From a checkpoint of a small transformer trained on Wikipedia.
Architecture: LayerNorm before each block, biases, tied embeddings, normalized queries and keys.
Training: a variant of Adam for these matrices, 14777 steps.
MLP neurons of a small language model. Each row is named by its layer, matrix (up: input weights; down: output weights) and neuron, and shows model dimensions 368-463. Each number is 50 + 15 x the weight over its row's rms, rounded and kept within 0 to 99.
After each neuron's rows, "fires before" lists the tokens most often just after its 100 highest values on Wikipedia text that the model never trained on.

L3.up313:67 38 60 51 70 51 43 35 51 43 41 49 42 57 48 47 45 61 54 55 54 55 45 38 40 63 42 41 68 62 40 44 58 24 44 60 48 50 35 63 57 63 41 19 48 27 35 65 42 66 47 38 56 33 64 37 50 57 49 64 53 63 38 52 65 26 29 40 38 57 63 51 79 53 43 52 65 61 43 64 48 40 51 54 60 64 57 61 62 57 50 66 37 53 27 64
L3.down313:61 48 71 51 41 37 59 32 41 81 58 48 32 39 49 49 58 27 66 44 64 32 21 46 66 49 60 35 21 56 41 79 26 67 49 69 62 47 34 51 76 70 36 62 74 91 34 59 54 42 43 63 40 46 52 64 18 33 27 33 54 37 36 15 53 59 42 58 44 73 31 33 50 51 71 42 56 56 19 25 37 54 34 50 65 72 60 58 46 64 29 69 38 58 99 52
fires before: " ", " |", " UTC", "0"

L3.up2741:22 60 68 50 82 59 23 32 43 66 22 53 36 59 79 44 54 30 17 70 60 13 52 59 31 31 69 75 50 44 73 53 32 56 66 58 55 34 44 59 36 29 33 16 54 41 50 25 33 60 29 46 66 52 70 31 68 67 51 50 39 61 50 59 34 49 39 41 51 73 45 61 39 50 41 63 43 31 59 41 43 26 70 55 59 20 65 84 49 87 36 41 53 61 75 43
L3.down2741:42 71 64 59 27 41 57 52 64 47 64 55 37 57 57 53 61 56 75 43 52 39 57 36 63 66 50 61 17 58 27 53 51 44 76 37 48 05 64 40 38 63 63 32 42 39 29 48 56 74 61 46 51 34 36 43 51 34 56 12 44 53 59 40 28 51 33 54 74 47 35 57 63 40 38 35 16 46 49 60 48 57 22 37 35 33 40 10 38 64 32 40 38 40 53 59
fires before: "\n", "s", " |", " ", " in"

L3.up1758:44 53 32 67 47 73 40 55 56 53 34 45 60 82 84 24 45 69 57 37 60 21 55 58 47 64 57 34 63 56 54 30 37 36 79 43 54 73 66 49 55 59 65 48 55 42 39 42 47 65 34 84 42 53 54 28 46 43 36 50 53 45 48 45 56 52 34 50 63 61 44 51 19 67 39 46 34 29 70 60 48 71 50 42 50 65 53 45 62 59 31 41 52 62 38 56
L3.down1758:67 67 54 69 81 52 40 57 45 42 56 58 55 55 46 64 70 25 43 72 64 62 57 56 58 66 43 69 48 54 56 38 49 41 74 54 67 57 55 66 55 51 55 64 51 31 54 66 34 55 45 52 61 36 59 41 41 46 37 48 64 39 47 55 15 25 51 54 24 33 44 49 72 65 44 52 33 13 25 72 70 43 66 54 58 32 65 59 18 69 49 39 49 48 79 69
fires before: " |", "\n", " were", " is", " "

L3.up1268:46 37 40 37 39 49 32 47 42 51 70 31 72 61 30 61 41 15 59 47 50 34 68 58 66 59 51 72 66 67 54 48 33 57 60 59 42 57 60 41 32 32 49 68 50 43 54 73 42 52 56 52 44 59 49 43 52 32 52 51 71 27 34 44 52 73 11 48 33 37 44 74 28 55 58 41 57 62 24 72 72 56 61 53 40 67 66 33 63 27 31 67 36 50 49 91
L3.down1268:57 81 27 47 46 47 45 37 67 33 47 80 56 37 45 71 58 41 38 58 56 66 49 49 59 47 28 48 43 69 48 64 65 37 69 60 52 40 44 50 46 29 53 35 50 21 25 71 50 59 29 42 70 70 48 71 50 24 69 47 76 35 70 46 51 46 66 57 31 30 51 18 50 45 38 35 48 25 88 43 51 35 51 55 65 48 53 78 48 34 34 60 44 56 72 35
fires before: " ", " |", "2", "1", " coach"

L3.up1892:59 60 56 40 34 33 53 64 51 52 48 42 50 99 50 46 71 43 42 46 58 36 23 40 50 58 32 55 34 19 57 62 63 61 52 75 57 30 54 54 35 45 38 28 23 30 45 53 75 59 67 50 50 61 57 55 52 68 52 52 27 66 48 62 25 41 58 56 68 54 24 12 62 49 51 54 30 39 53 46 33 31 80 57 62 37 80 63 37 22 79 56 62 48 66 54
L3.down1892:57 13 41 46 48 55 14 61 49 36 44 46 38 27 60 23 42 33 48 45 35 66 50 60 75 40 73 38 49 34 31 38 40 50 50 46 52 45 75 42 42 68 66 47 67 42 79 66 51 58 74 59 61 32 43 44 24 27 45 47 56 48 35 67 63 42 55 46 50 50 44 65 46 51 50 55 46 32 32 45 58 86 63 42 31 99 42 35 46 57 43 30 41 57 31 54
fires before: "\n"

L3.up1170:52 27 36 44 41 46 53 63 18 56 45 57 71 57 60 76 63 32 74 50 18 23 64 63 22 51 60 93 72 52 78 60 56 30 62 58 44 32 75 66 76 40 69 59 52 32 41 37 45 42 48 48 43 48 42 51 61 42 54 27 76 60 68 62 26 49 51 59 45 60 54 72 56 39 41 84 41 42 52 60 43 55 56 57 62 52 56 54 65 47 67 46 32 45 62 32
L3.down1170:79 28 59 58 58 54 63 56 65 58 57 50 39 51 67 67 54 67 65 45 67 47 61 36 42 41 40 51 40 18 58 61 86 39 40 16 69 59 38 27 53 23 30 42 39 31 24 32 58 50 41 75 48 25 43 61 60 48 40 30 54 40 56 50 00 51 47 23 35 76 49 40 38 43 34 57 49 17 55 28 59 24 57 58 42 27 28 49 63 38 53 60 50 39 41 61
fires before: " ", "\n", " −", " |", " +", "1"

L3.up40:55 47 67 46 74 47 73 37 44 45 37 49 46 46 57 16 38 33 45 31 73 58 75 37 57 64 61 37 39 15 74 46 56 36 59 29 36 74 44 84 33 41 49 45 30 47 33 62 39 45 33 68 50 87 41 49 35 53 52 40 42 54 49 66 25 53 42 47 28 20 17 38 36 72 52 63 55 51 34 18 59 29 59 58 65 37 67 54 53 36 66 38 28 76 65 50
L3.down40:71 56 33 62 30 45 66 61 38 36 68 52 56 48 24 32 74 40 47 63 24 57 57 55 90 54 49 14 49 47 63 58 46 39 43 28 45 66 49 63 48 31 48 38 43 00 63 62 53 52 40 28 40 74 39 82 43 38 39 51 48 57 64 43 60 57 53 61 46 39 42 46 56 59 52 80 41 64 73 69 33 47 36 67 69 49 39 41 61 72 36 52 42 55 46 62
fires before: "|", "|---|---|---|---|---|---|", " ", "|---|---|---|---|---|", "|---|---|---|---"

L3.up2330:34 32 62 45 31 61 24 46 27 40 60 22 70 45 31 43 55 50 56 33 58 32 76 49 75 58 51 56 59 15 74 68 52 68 75 67 39 63 68 35 32 37 64 62 56 43 61 43 48 62 51 58 50 45 34 43 31 49 42 54 27 35 50 33 50 61 21 74 53 47 30 44 55 63 68 75 45 44 30 34 64 33 60 71 58 43 69 32 42 57 61 36 62 42 81 55
L3.down2330:43 54 32 77 42 49 32 60 47 45 54 41 37 40 69 16 75 50 44 29 46 63 62 48 56 79 36 56 59 53 62 45 51 52 32 54 37 70 59 70 66 43 41 68 46 65 67 51 43 61 31 31 79 46 50 61 48 53 47 54 64 37 33 41 40 44 13 30 31 51 67 59 47 59 47 46 46 65 45 50 34 46 35 26 75 21 46 61 35 44 28 36 61 56 28 64
fires before: "|", " ", "\n", " \""

L3.up65:51 19 21 43 30 64 30 41 41 65 35 59 39 60 32 30 52 48 29 35 53 21 75 42 64 59 61 63 68 60 33 72 53 43 56 69 42 50 46 79 37 53 52 59 40 36 48 55 46 33 26 71 53 39 36 44 66 67 04 62 47 61 46 40 39 70 49 53 58 50 62 48 69 39 30 67 36 46 56 48 46 47 59 51 61 61 67 46 51 37 59 46 74 48 71 81
L3.down65:46 42 50 60 54 52 93 36 54 41 52 41 53 38 37 38 45 82 57 43 48 43 26 50 64 42 22 50 57 61 49 55 66 20 33 46 47 46 65 14 45 67 60 46 21 10 50 37 55 63 37 30 42 68 49 44 58 40 56 74 49 49 70 48 59 80 71 47 72 49 59 39 53 25 01 37 42 45 52 36 54 42 70 39 42 37 53 40 55 75 16 83 52 51 43 46
fires before: "1", "2", "0", "3", " ", "\n"

L3.up2175:50 55 59 73 59 49 20 05 45 33 32 62 57 64 40 60 57 31 49 44 46 45 93 37 46 67 46 28 43 40 50 48 89 53 27 75 32 37 46 52 50 30 80 65 42 50 52 44 40 22 45 39 71 63 85 53 52 83 53 54 50 57 55 33 44 62 48 67 40 38 42 54 48 61 62 46 37 31 31 42 39 35 52 52 61 28 73 52 62 72 42 28 53 80 69 45
L3.down2175:45 63 41 54 71 70 61 54 64 47 54 39 50 52 68 78 68 54 32 29 61 43 49 52 44 62 60 62 39 63 38 47 72 54 40 47 38 50 66 31 41 51 60 67 53 14 43 49 47 23 58 47 63 17 65 65 34 38 68 47 50 48 49 41 28 66 80 67 49 68 42 62 17 25 55 38 60 34 46 32 77 61 74 66 71 33 61 43 27 51 34 30 54 62 90 24
fires before: "\n", "|", "-"

L3.up136:51 61 67 45 62 73 37 33 42 18 19 71 42 63 52 46 53 27 57 60 42 43 42 38 47 71 71 68 31 38 47 29 40 31 59 70 48 44 72 67 45 51 61 39 40 49 48 32 34 81 37 52 40 46 57 41 67 46 40 64 68 56 62 34 62 40 56 44 48 36 55 66 74 51 60 50 19 33 34 54 51 89 69 43 46 40 53 46 41 48 58 49 42 69 35 33
L3.down136:43 80 82 29 69 45 48 61 48 54 19 77 33 46 57 55 44 31 47 52 34 61 38 33 65 68 59 69 42 27 48 52 02 43 42 59 31 32 58 42 42 37 54 40 47 83 53 64 45 50 38 43 44 55 66 65 51 58 39 82 53 27 47 47 52 49 36 72 48 51 16 57 33 51 32 48 73 67 48 45 53 64 65 60 59 14 49 55 50 44 49 43 35 43 58 52
fires before: ",", ".", "\n", " in", " and", ")"

L3.up888:51 42 57 42 53 41 35 52 50 48 52 44 55 55 49 52 42 29 39 58 50 53 45 49 65 48 42 56 40 26 53 56 41 19 63 48 59 36 63 65 41 58 32 44 38 34 60 32 50 88 37 42 46 42 34 45 37 36 56 49 29 63 75 63 46 38 40 56 44 19 39 51 67 41 67 47 46 46 51 46 27 75 52 28 43 41 45 56 54 42 67 26 33 26 72 55
L3.down888:75 44 28 53 58 52 39 45 50 72 52 50 54 66 60 48 72 68 74 51 57 60 40 42 62 42 72 58 68 43 70 63 70 39 84 64 40 51 36 67 39 80 49 52 61 32 45 57 54 32 44 39 86 35 37 27 53 21 28 53 65 31 45 32 43 56 49 51 20 64 38 52 71 50 59 38 41 56 39 52 46 59 49 41 46 69 33 43 58 42 52 62 14 66 15 53
fires before: "\n", ".", ","

L3.up1020:28 50 45 96 58 68 47 39 34 78 47 48 35 27 65 55 58 69 55 70 54 31 74 60 70 34 46 63 06 47 52 62 57 35 67 62 45 40 54 50 55 42 55 48 43 45 53 23 47 61 28 55 75 31 67 59 42 60 35 37 39 50 59 39 30 78 49 34 51 58 34 62 39 52 65 51 36 44 49 32 27 53 35 73 44 58 58 55 35 59 29 47 40 56 70 35
L3.down1020:31 38 70 85 73 98 53 51 47 26 50 61 42 36 93 60 48 49 46 44 68 51 55 66 61 47 75 87 24 37 68 57 61 35 64 53 56 18 59 58 60 58 45 47 34 13 50 55 48 26 23 51 63 33 66 47 38 36 47 42 50 56 41 39 38 38 41 29 26 80 46 58 54 53 44 57 35 46 76 42 14 54 60 59 24 74 21 47 34 56 18 56 36 49 75 16
fires before: " |", "\n", " "

L3.up2827:42 50 62 77 52 43 55 66 59 33 33 64 29 36 51 37 49 61 29 45 41 43 60 51 56 49 50 71 35 55 61 47 24 37 64 60 61 53 68 41 40 04 63 52 44 58 10 44 47 47 30 84 39 33 77 72 43 44 53 59 61 44 88 31 34 74 84 54 48 40 71 60 53 48 49 50 63 57 37 61 43 72 15 59 29 43 65 30 28 41 39 60 46 56 48 70
L3.down2827:47 70 65 29 50 40 93 41 39 20 91 53 63 39 44 52 76 53 43 47 29 45 46 46 65 50 59 47 42 57 32 31 46 44 48 43 71 52 45 52 59 36 39 57 50 99 35 38 61 41 66 66 35 48 41 73 19 30 44 55 54 61 24 36 60 41 35 29 52 46 33 47 33 76 43 34 47 51 48 60 54 45 45 44 79 55 61 51 62 53 60 50 41 44 93 55
fires before: "1", "2", " ", "0", "9"

L3.up2276:23 29 74 36 68 53 56 54 63 31 60 62 54 40 28 44 48 58 81 49 54 62 72 73 34 61 40 19 51 82 38 30 49 52 56 53 63 51 68 29 78 50 39 31 43 34 49 51 46 43 43 48 38 50 44 34 47 44 71 69 65 58 54 54 56 43 60 67 48 52 56 47 23 64 66 49 55 62 60 42 34 48 60 49 52 42 77 61 72 47 63 51 41 59 50 48
L3.down2276:29 31 39 65 76 41 40 59 62 24 49 62 62 29 57 35 65 36 47 37 30 59 49 38 53 36 25 47 42 48 50 40 72 58 49 72 66 44 62 47 45 25 36 65 68 31 63 66 69 75 56 32 42 35 46 67 64 16 47 56 33 76 71 76 39 60 29 75 64 54 41 34 33 39 61 59 27 65 61 58 28 59 72 57 43 59 31 46 52 35 52 28 54 59 61 20
fires before: ",", ".", " of", " in", " at", " for"

L3.up212:35 44 54 69 55 35 73 52 86 48 47 31 33 51 75 75 50 70 61 43 50 43 38 62 47 57 62 36 50 48 45 40 37 61 55 63 49 57 27 72 71 33 54 27 66 48 52 50 53 29 48 59 52 39 56 28 45 57 47 49 94 39 37 34 36 87 51 50 34 45 49 36 48 50 50 64 40 34 47 28 65 41 46 57 67 60 55 39 58 82 44 35 29 62 77 79
L3.down212:49 50 48 47 58 54 68 65 63 46 64 49 57 46 70 62 36 63 65 35 57 54 33 33 65 58 28 61 22 59 36 22 33 56 50 39 28 60 26 37 32 83 28 43 67 51 30 36 43 38 38 30 70 63 57 68 32 57 80 39 59 38 38 60 44 48 71 52 32 54 47 43 57 46 58 86 56 39 46 23 54 57 58 57 47 53 48 45 35 53 17 53 65 26 42 68
fires before: " ", " Title", " Year", " Pos", " Party"

L3.up3002:42 47 69 69 59 70 32 44 39 48 63 39 73 57 58 37 45 23 61 22 79 43 57 39 26 49 65 54 51 56 85 60 57 36 49 67 48 37 36 57 54 23 91 40 22 42 44 46 55 50 29 41 57 43 78 22 71 47 46 77 55 33 73 41 52 61 39 59 55 62 12 76 27 65 43 53 45 31 22 46 59 56 76 42 76 45 61 49 60 48 61 04 44 97 56 49
L3.down3002:61 32 59 42 44 55 33 41 56 42 41 34 70 50 44 21 74 45 45 61 65 60 63 52 43 59 38 54 20 24 51 50 56 33 60 32 35 36 63 53 54 51 62 68 60 64 59 62 46 50 49 63 59 29 33 46 74 31 54 45 46 45 83 40 58 58 51 77 33 45 50 21 66 40 78 57 46 44 57 47 58 49 41 35 55 68 47 50 44 51 37 60 64 52 82 46
fires before: "\n", "-", " were", " are", "|"

L3.up2184:72 35 42 21 44 70 64 59 24 29 69 62 52 56 59 52 35 45 47 69 57 51 64 87 34 75 35 43 56 70 47 47 51 30 58 71 69 27 62 48 50 40 54 45 35 49 62 55 52 59 47 42 42 28 39 35 34 46 44 60 49 38 66 33 64 48 56 79 38 52 48 51 55 05 77 36 44 62 39 41 52 52 60 69 53 54 30 63 88 58 58 66 60 63 69 61
L3.down2184:31 32 44 41 47 53 55 52 80 25 49 68 24 50 38 47 85 42 40 43 67 46 66 50 55 26 53 62 54 45 46 55 37 50 36 50 48 37 54 47 54 20 34 37 45 33 48 41 64 42 61 47 42 64 26 75 58 37 74 57 38 51 69 61 51 54 40 51 35 43 27 51 42 46 47 50 43 70 67 71 50 46 44 61 62 82 43 48 56 61 62 28 63 58 70 45
fires before: " of", ",", ".", " ", " to"

L3.up975:34 50 54 78 45 59 75 58 37 58 30 47 67 60 55 43 45 63 49 41 85 35 66 59 58 17 56 44 46 34 58 43 66 39 62 46 72 34 56 47 47 43 56 54 30 48 45 33 77 57 23 95 53 88 39 45 34 64 48 36 59 79 58 61 66 64 30 60 72 17 37 41 31 55 68 47 43 53 81 62 51 46 43 59 43 40 58 50 50 55 52 28 41 69 45 36
L3.down975:50 49 45 53 56 57 59 52 49 21 36 59 43 61 43 42 49 34 58 77 49 53 50 24 56 49 38 58 44 46 68 51 27 37 57 54 69 33 28 36 61 53 64 61 31 28 74 26 66 40 29 61 66 54 44 47 41 46 61 41 51 68 68 34 44 53 26 31 37 73 19 47 35 26 60 68 29 50 67 09 42 49 67 54 59 26 49 48 48 51 58 47 51 54 55 43
fires before: " |", "\n", " (", " –", " ="

L3.up1246:39 41 26 74 75 59 44 51 61 67 81 22 46 75 50 45 47 56 12 73 58 57 71 45 61 49 80 45 37 54 71 57 81 47 73 57 58 20 67 43 22 38 61 46 43 38 63 60 29 41 36 64 42 63 37 14 33 46 32 47 39 67 51 36 42 48 42 43 38 68 42 85 55 51 46 70 64 25 48 60 43 53 33 22 47 78 52 55 33 48 35 41 48 65 49 56
L3.down1246:33 61 54 91 67 64 53 55 64 53 50 48 23 41 88 46 50 45 61 46 54 52 49 46 70 22 61 88 31 56 87 57 92 34 63 60 50 16 39 66 60 46 48 64 43 29 43 65 46 34 21 56 76 48 59 43 50 78 44 37 40 44 39 40 41 38 15 36 50 66 48 50 65 52 41 62 33 45 53 61 52 40 52 84 21 30 41 61 29 45 38 38 22 38 32 57
fires before: " |", "\n", " "

L3.up1736:52 11 64 35 33 55 54 43 41 31 62 65 51 28 49 67 40 54 72 71 36 53 68 75 55 72 53 46 68 33 65 35 56 44 50 73 68 50 52 32 44 62 66 76 38 33 53 72 58 50 26 58 39 21 39 63 60 57 15 65 64 39 67 24 56 35 55 48 32 64 52 62 63 23 32 70 21 45 17 61 41 56 46 43 50 66 53 39 64 60 78 56 60 49 49 59
L3.down1736:39 58 21 48 58 57 42 51 73 40 72 46 62 59 36 35 41 42 63 45 58 54 49 48 80 17 74 47 70 37 40 68 42 47 38 55 59 68 56 68 90 44 36 55 48 29 60 57 67 27 62 40 51 65 15 54 46 55 20 42 10 46 77 39 54 32 13 50 40 55 61 54 67 29 66 61 38 55 41 39 44 44 31 48 78 69 43 55 69 40 76 59 46 62 61 43
fires before: " ", "1", "0", ",", "2", "\n"

L3.up838:46 40 68 66 61 42 60 31 55 64 57 54 48 51 60 73 45 24 38 57 38 44 40 44 50 43 31 58 54 31 45 36 52 56 62 56 57 49 44 50 42 12 59 50 37 53 44 45 61 58 43 68 43 47 59 52 49 56 58 56 61 62 58 75 21 32 48 55 23 42 68 15 36 59 66 38 64 61 53 50 43 32 62 39 55 57 55 58 30 37 29 45 36 40 62 46
L3.down838:28 67 25 63 63 28 72 28 37 75 63 46 46 69 53 44 57 46 56 68 38 46 26 62 65 42 66 34 39 58 63 29 26 37 54 68 47 39 47 37 36 57 62 61 22 49 41 42 48 51 31 76 48 35 66 57 64 63 39 53 23 42 75 29 50 26 65 54 79 28 37 75 52 69 39 64 42 47 36 46 55 50 47 30 64 53 28 59 55 62 38 90 63 44 66 83
fires before: " ", "2", "1", "8", "4"

L3.up150:39 33 60 60 42 35 63 51 39 65 42 21 58 41 55 90 35 43 40 51 54 53 43 47 39 56 44 53 53 72 52 42 41 46 67 41 52 52 42 45 47 36 78 44 41 41 56 42 46 38 19 57 38 39 54 36 50 43 52 76 45 68 74 40 47 63 48 53 29 19 43 59 55 55 51 34 49 60 17 56 24 38 64 53 46 46 53 25 30 38 59 60 41 71 59 48
L3.down150:50 63 16 42 56 53 69 50 69 40 48 42 18 39 82 47 52 25 30 51 33 61 39 51 57 48 40 56 41 71 56 54 40 35 49 73 65 20 54 46 57 44 46 63 25 88 35 49 51 55 44 51 36 51 42 78 47 49 50 48 27 90 26 42 25 50 39 33 63 66 48 33 33 26 38 80 58 63 42 58 63 42 57 00 60 70 35 68 56 33 58 84 46 50 66 44
fires before: "1", "2", "3"

L3.up1716:40 51 70 27 76 57 22 58 73 65 55 34 45 44 60 50 50 42 31 47 69 27 40 80 48 63 53 57 46 69 15 51 62 66 54 53 66 56 55 50 41 56 46 44 54 44 39 31 25 62 50 65 57 54 45 40 52 52 18 43 58 51 68 37 40 34 52 45 45 39 71 32 94 53 60 58 49 68 37 55 59 57 54 41 83 44 55 37 45 74 49 46 39 55 62 33
L3.down1716:52 67 41 28 53 47 46 48 53 74 42 46 41 44 17 43 52 43 38 49 60 57 43 51 60 71 60 59 32 49 54 48 42 42 54 67 54 48 65 36 56 63 36 52 21 99 62 49 46 46 66 55 57 47 66 36 34 54 45 62 42 68 64 47 44 48 50 33 47 33 53 49 57 46 53 43 47 53 51 58 61 71 46 40 60 63 24 60 49 55 61 58 53 49 81 51
fires before: " to", " in", " by", " for", " as", "."

L3.up1031:61 34 47 56 53 35 48 50 60 39 38 56 54 34 38 52 46 43 60 38 54 42 46 43 53 64 45 63 74 45 67 58 62 01 59 51 50 48 57 33 44 38 52 53 38 40 50 51 64 52 18 79 30 55 49 47 66 51 38 48 53 46 40 35 62 63 67 70 28 39 31 74 26 37 38 40 52 31 50 58 57 36 35 18 71 59 44 60 72 34 81 52 15 46 61 57
L3.down1031:71 44 60 55 46 72 41 28 50 77 35 55 41 50 42 67 66 38 40 62 69 25 50 48 58 31 41 47 66 69 11 40 36 53 49 54 66 24 54 20 63 50 20 49 37 55 65 52 58 30 41 70 45 41 65 58 37 49 38 56 32 49 44 56 55 47 29 88 76 50 52 34 60 67 78 58 56 32 51 78 40 46 47 38 58 53 27 59 56 45 74 66 51 44 65 38
fires before: " ", "0", "1", "5", "W"

L3.up2945:52 44 80 40 51 56 45 62 32 66 31 46 51 20 64 66 35 60 39 22 70 17 44 68 52 68 67 45 54 58 67 74 60 44 88 52 53 35 41 43 30 53 50 47 25 45 47 33 75 31 41 49 61 46 46 40 34 53 60 45 51 53 56 38 32 57 42 53 69 60 43 46 47 49 59 45 46 42 22 47 48 51 52 39 67 66 52 33 31 68 54 56 36 68 40 50
L3.down2945:53 55 48 47 63 23 51 38 48 52 45 26 34 78 71 49 75 47 40 42 53 53 60 64 61 67 56 64 29 53 92 44 59 58 57 56 53 57 63 67 43 60 53 43 58 73 70 74 62 68 09 46 45 54 30 55 54 50 55 50 41 50 34 38 39 52 36 58 11 39 67 62 56 63 56 52 58 35 36 63 23 52 47 43 68 52 64 48 36 49 39 69 59 48 35 68
fires before: "\n", "-", " "

L3.up676:49 60 75 24 20 64 62 73 36 49 41 58 48 58 27 71 38 52 80 31 60 23 58 51 43 72 53 79 45 57 44 49 54 47 54 35 64 28 35 51 70 81 45 32 34 41 37 43 37 65 31 59 27 44 44 35 41 39 53 43 56 55 58 46 49 44 46 65 63 65 52 44 58 32 63 56 66 39 61 64 62 44 66 58 42 39 51 50 40 48 51 60 22 69 65 35
L3.down676:59 66 79 40 30 52 58 39 45 57 65 32 48 57 45 41 34 51 69 64 44 58 58 39 41 71 72 61 41 27 52 31 64 53 65 57 48 65 35 41 37 45 48 52 30 33 53 37 72 32 44 44 76 60 54 42 54 61 52 72 30 47 49 15 45 57 75 23 39 64 36 43 58 49 69 78 40 32 67 47 36 41 28 60 61 43 60 43 31 42 48 60 49 57 48 77
fires before: "\n", " as", " is", " |"

L3.up2424:39 43 85 41 55 34 65 37 47 63 54 41 34 51 55 77 50 55 61 51 70 50 51 54 39 55 50 31 49 58 46 43 42 61 57 67 44 54 27 84 50 61 46 18 68 40 42 42 65 33 51 68 70 50 23 14 64 40 58 74 54 35 59 42 36 65 36 57 36 24 22 43 55 48 63 46 20 60 41 28 65 31 39 44 71 44 73 69 60 57 51 38 45 58 80 60
L3.down2424:41 54 65 38 53 65 43 35 58 56 27 48 53 34 65 70 29 50 51 32 65 53 45 44 62 39 37 65 41 39 44 32 46 50 60 35 42 59 38 51 34 79 42 52 56 17 22 42 40 44 46 58 63 58 37 57 36 43 61 45 61 43 32 48 50 32 67 53 28 52 49 35 49 38 48 75 59 34 41 39 63 96 62 36 34 33 67 51 40 57 36 38 69 37 35 59
fires before: " ", " Votes", "\n"

L3.up2088:27 45 72 27 55 51 39 69 57 50 41 41 62 62 49 73 60 53 46 26 67 17 59 57 50 79 33 62 61 56 64 43 53 67 37 64 52 38 54 47 31 36 59 49 32 52 53 41 44 55 61 28 37 51 42 53 53 74 76 34 42 81 72 63 30 35 50 38 53 32 48 49 46 29 70 69 45 49 65 60 42 84 67 68 57 67 61 58 17 74 31 36 25 51 66 30
L3.down2088:72 58 46 75 24 45 44 35 62 32 52 37 41 64 76 34 48 37 52 50 53 38 55 40 52 44 50 66 18 20 56 60 40 53 68 52 38 69 54 40 18 72 53 41 43 82 48 53 67 42 52 52 35 51 35 63 54 65 48 98 61 50 42 24 36 99 54 63 29 43 48 29 71 54 60 28 22 71 49 61 38 53 43 00 28 23 59 50 58 23 41 53 57 32 39 56
fires before: "-", " |", "\n", " ("

L3.up1024:69 43 67 65 69 37 53 43 39 21 43 50 65 51 64 47 52 36 75 23 58 48 24 62 43 84 54 43 50 37 66 37 60 65 92 70 50 50 24 37 45 50 47 44 00 29 49 50 37 44 39 52 47 52 35 45 43 65 58 47 52 44 47 38 47 39 32 49 52 48 43 56 48 49 81 52 34 53 48 40 28 58 46 53 46 59 56 58 46 62 60 34 05 52 62 78
L3.down1024:27 65 62 64 63 51 60 97 64 40 58 57 52 55 68 43 63 40 48 40 57 22 59 57 68 46 56 37 66 46 61 73 48 73 55 04 64 46 62 26 28 27 35 20 43 23 72 46 57 45 42 45 53 57 32 47 61 32 54 46 23 53 60 41 05 57 43 76 64 43 65 33 60 31 40 65 67 41 80 67 49 57 55 68 44 40 38 42 94 53 48 54 41 26 69 58
fires before: "\n", " ", "|", " |"

L3.up948:64 29 53 59 29 60 71 45 40 56 55 36 44 47 32 86 60 54 22 46 46 47 35 25 38 62 55 48 18 59 76 62 65 72 52 33 52 47 55 47 53 27 47 59 26 44 57 27 50 35 31 65 47 68 49 39 44 74 66 47 34 80 93 31 46 81 31 53 73 62 45 51 63 47 32 58 25 55 62 44 60 48 54 57 56 61 31 24 55 49 70 35 17 46 42 46
L3.down948:49 77 89 34 77 41 30 48 55 12 41 63 41 25 62 34 45 43 67 74 42 50 48 68 60 73 43 43 25 44 29 45 43 41 63 41 75 55 58 24 70 62 52 64 55 45 58 47 38 36 28 52 30 54 60 57 77 33 40 44 40 58 24 39 65 58 38 64 30 42 36 50 68 47 39 46 49 50 80 42 42 33 58 71 76 43 45 32 30 43 36 47 57 33 63 55
fires before: "1", "0", " ", "9", " |"

L3.up1021:31 22 66 53 32 20 55 46 25 53 16 35 32 41 47 47 62 36 48 53 42 35 50 47 44 53 53 58 30 42 55 45 58 49 55 73 36 50 24 33 43 79 65 48 56 25 31 32 52 39 47 14 85 47 48 47 44 49 40 69 41 64 72 53 18 57 39 52 43 27 78 50 50 38 36 49 31 41 54 45 36 28 43 53 81 75 61 47 54 55 56 53 49 55 56 52
L3.down1021:44 53 63 52 67 35 24 55 57 46 28 47 03 44 64 47 43 43 59 46 29 44 67 44 53 62 76 56 31 39 80 59 54 51 49 35 76 46 67 57 61 53 38 63 42 10 60 55 56 44 47 52 56 38 42 53 08 47 62 87 27 38 44 36 57 67 31 64 36 72 43 52 53 45 45 38 35 46 16 68 37 33 61 57 78 42 46 54 23 64 60 16 39 49 49 50
fires before: " ", "\n", " +", " −"